Part of a small language model's weights.
Architecture: LayerNorm before each block, learned positions, biases on query, key and value, tied embeddings.
MLP neurons of a small language model. Each row is named by its layer, matrix (down: output weights) and neuron, and shows model dimensions 0-127. Each number is 500 + 25 x the weight over its row's rms, rounded and kept within 0 to 999. Numbers have three digits each.
Before each neuron's rows is what it responds to, as a language model described it from the Wikipedia text at the highest values.

Responds to: Section breaks and "al-" starts
L6.down170:521520477524510505501539509506514546510581483489496490524534498505500493448471528500509545473520499502498485477499477508500498516518489516521531490479448505445495498518499502421491507535495496466520485465484525498522471481485478586529547469530505498529501521479508468503461587488481508537501516493527490496504524505528489523513516478498476528503509546495474492484515531499498525538522

Responds to: Predicts upcoming number
L2.down351:530499433484501465456444529508560497474516474506485522483517511487520516492463485503493509467479481499510497472485508491510479539470488492512534500462473473450501466488478507494565510546529499502502472493467499504497525472511497456482479504550500477514528476509502579561511500518495477453502528506534518477464484527455525539488496491474540491534507506507508492490501533482462503486475

Responds to: Opening parenthesis or quote
L9.down1321:534493506479508507513499496521526496510504499491509482483526546517518509507497519499539527491489522482525507496520493515492500471522511495469516461472544538451513491470481527436461477525473496494490507482508479503518509529520502550487478495466448540523504465496528482506474464482487473535502513490559517510502473532497507540516520487466495508514478505493504521477477522495571507548517

Responds to: Mid-word continuation pieces
L2.down919:509519530506535515548582523482501546482502504484473495558449524534496506467487476492512487522527504511485510476513475503491511466492495489495450475507514542500501482466529537525495500461518483500495480534517482477476489504487517476578531501521506510534511479518469543495470530514524545515460481495523465514508510496488474479467512544511477451495453450471492486491494471496516491492488

Responds to: Mid-word in proper names
L9.down460:470495492498499520493490488523508526464504527496481495505481540496509467474521484485517457511490510485530519535458481506499540526570529508514476459491487477509478500531507519496486473471484537477525488501532459509523543457487517510520478553496464466509514493488495482454496531488507492519498526498474494484524506474526510475481475511476520517502487455499511530528493503521503489479576

Responds to: Table cell boundaries
L9.down335:532485542501499510497470506446537514513519479470469519473503487490516504542505574512469519517494506483519491501520511533525444522497495491520532531472502512520517484506514460516500469497504469499488496503551523461485499501479480496514540511491529519485493522485502557513544508519512511511510471510490459459537489504520499514462466478491499510488519524529473467490479508500497466469490

Responds to: Before a number
L9.down1419:505488518531495512473529492499526512504504525507505461524558508508461500450481506503480523464482488496510490482479491514500504516459510514479508512474448504491478501510502517503511478501499485515481478518485495505490533497466473488518472505477499490512514514468521516513498503481508500474503522471505467485496499456507485477489508498499512529491486488474483536484505508491404498452502

Responds to: Entity-completing final tokens
L2.down669:500514468480517438483483499429483488539497544506497486534533489519476487446463541505504524460513513539502518519520515504451515514470528524483478532486469508527498511485536510463520531504484499488517478503503520489518488506524485469538515497494479532486483436520485504448485475499504519478490498528495474487505500493513490494475492479445540493524470496500500470522499476534525499513513

Responds to: Table header cells
L6.down571:467490518537494498477455490515519458488519498517465455561479513501476458471496484510473464446530508494508525553532471509510537483502551486482512529493505477450513523481537526489539504472518448516502499519518519507535491468508473504494472517494478474478523459514519501532510530510491489530524512540439479535505483473456484488564480488506515519434471492485521485543457470511499512530504

Responds to: Designation numbers after hyphens
L9.down82:549481545519458540513541518536515474482506516495499498479510461486500517563484504518490473476517536514503523494515488496514483540494474493471506490453518478500536495545551495513526523500489478469523509503506480489487440505493496520523487473466567483544477472495496562467525464509493513511474472501449444491480502523503470499525481524496526509508464515492496466473502488516475499510519

Responds to: Noun-completing word pieces
L6.down1454:485512537492521490508518502490483471495495475536464546527512522493475554508513530452482491475476515554496515546516496532471515520515522516525534484510455502494438464493483499475531518504480488501510498497473560491490495524495514500502532521476496506499513494496493465480514501513530491476497469493518501509478487516501526523468506528475495531507480526481484486509553512523495533484476

Responds to: Token after numbers
L6.down1043:549479544488508487500480522515450448477555503519505560521482488469483528498501556506510512470546512491514470470470496467479504493508429519511528467492517491481562493501490505514516493498517471538504466515463547503509459533496514493513520511493498497489492476477560520519483476479526505522523512505461498508487523500512459505521514514496487508505556524488510456513472503519511498491502

Responds to: Mid-word name pieces
L6.down815:472512484524518468497527517498500459478492481481525508496500480477525536464509488505490524544515489505521486512493482523516465492489462526519505497514533505483516464489459479487482481504484473495477487478538495496501443487500519564501525504490508510510520471510527521525495532461489505511493545485526532524511520501464507549506510482499506486494485507539503520478523460484513527514533

Responds to: Phrase-final head nouns
L9.down1092:524510489520440482494459500530470505485557493463477514517459474499491523478506529508524487505460524484526518493552513532502485529517527510504514509519465512512494467508491508485457420484471533516524497492493517453482479540471461555507492465496503517487518509477494484492515520469467526493506523461542465496482516506500505478480485502526520512517509516496608474506477507522512466514504

Responds to: Wikipedia section-heading markers
L2.down1384:510480482454470506476503569457535548496513491474566516506512486459520508486509472533517529513464476540523553497530505472531472499485493503509502460521493470516507504468468470495472449498493495488483518489510484455496530539527474548496476482525527525499481524511517523455497545485493505464516491476498516512499496459506505507512472515454526511488457477519494524485525458530501527530508

Responds to: Mid-word "ag", abstract nouns
L2.down105:544512490497441533475472492536478537526510550521462463523534425519490531506473525514527537521501512530504507450493492496505473475521519459490504484509476465494464486468503491533504473468505477486519510507498521476497492533510492525480528508492499482495478504474463477515542517520509478490497525547441493487499447524476494504452493464514521480458509470523479477497500495457502466531555

Responds to: Table header abbreviations
L9.down1527:508472544496479464496541458500551501473492462518512500547500499480492546519535540553480515453497500496497525502549498511522478512459537472464514517529517476492528497490530497500504505458512486481508512479479505490526493540462505519492457549468475480462520492542510486563481479486537471502519531503490528446522478512511496501520503474492513456488498521517462517507551539498508506502548

Responds to: Section heading closers
L6.down1163:476477463501464491506534477501507526521499511511476461507480506497513505469473458522482518495505462509517521455498515501507482524500512500526502514500523496474493541473496512414476516498510512497503522486501451490518506512517505578514574458498541492495479488508540468483489525476482495497503498529501503480521467460523514543512477499493485539458489595527504502517461522533466463481514

Responds to: Separators after numbers
L6.down1503:524512507492505490496488521491463521523498505508472473478491495499489495495536531508538485508518476492517519455497476517486494493462499478458493516492507520468525475482508480524517485505519472530513488516530450510543534466527483475513490464517469494512512487507504514482495468470472521476475532501490458500493480493456454441523528496515528584484508464504535479531507490522466429511494

Responds to: Heading closing markers
L9.down1142:532503491484501422507452471535432501524581492494533491512493478472483513494527513492546496550529483508516501550487486533482529499482475477534530499464484487505497470519473498511493509483518521493506518501521528528501506511531503472504443501505489488522493473513494485561505510495481468514531506508475527489504484488492494470490503493497473482487497486477446471541487519493518504519478

Responds to: Table row cells
L2.down714:479507509443508495511509500492516518510520549460478478549470518502517473474482505510530543496536539496496557477495505499497478528545518518526494503496500538536504548471546518532494547438466509515508500490508537481529472511537478475494494524525507506502506486508500504428503456561477507521487523501513549523512458503526500529520505501495464559516504526458527510459431497527508509482490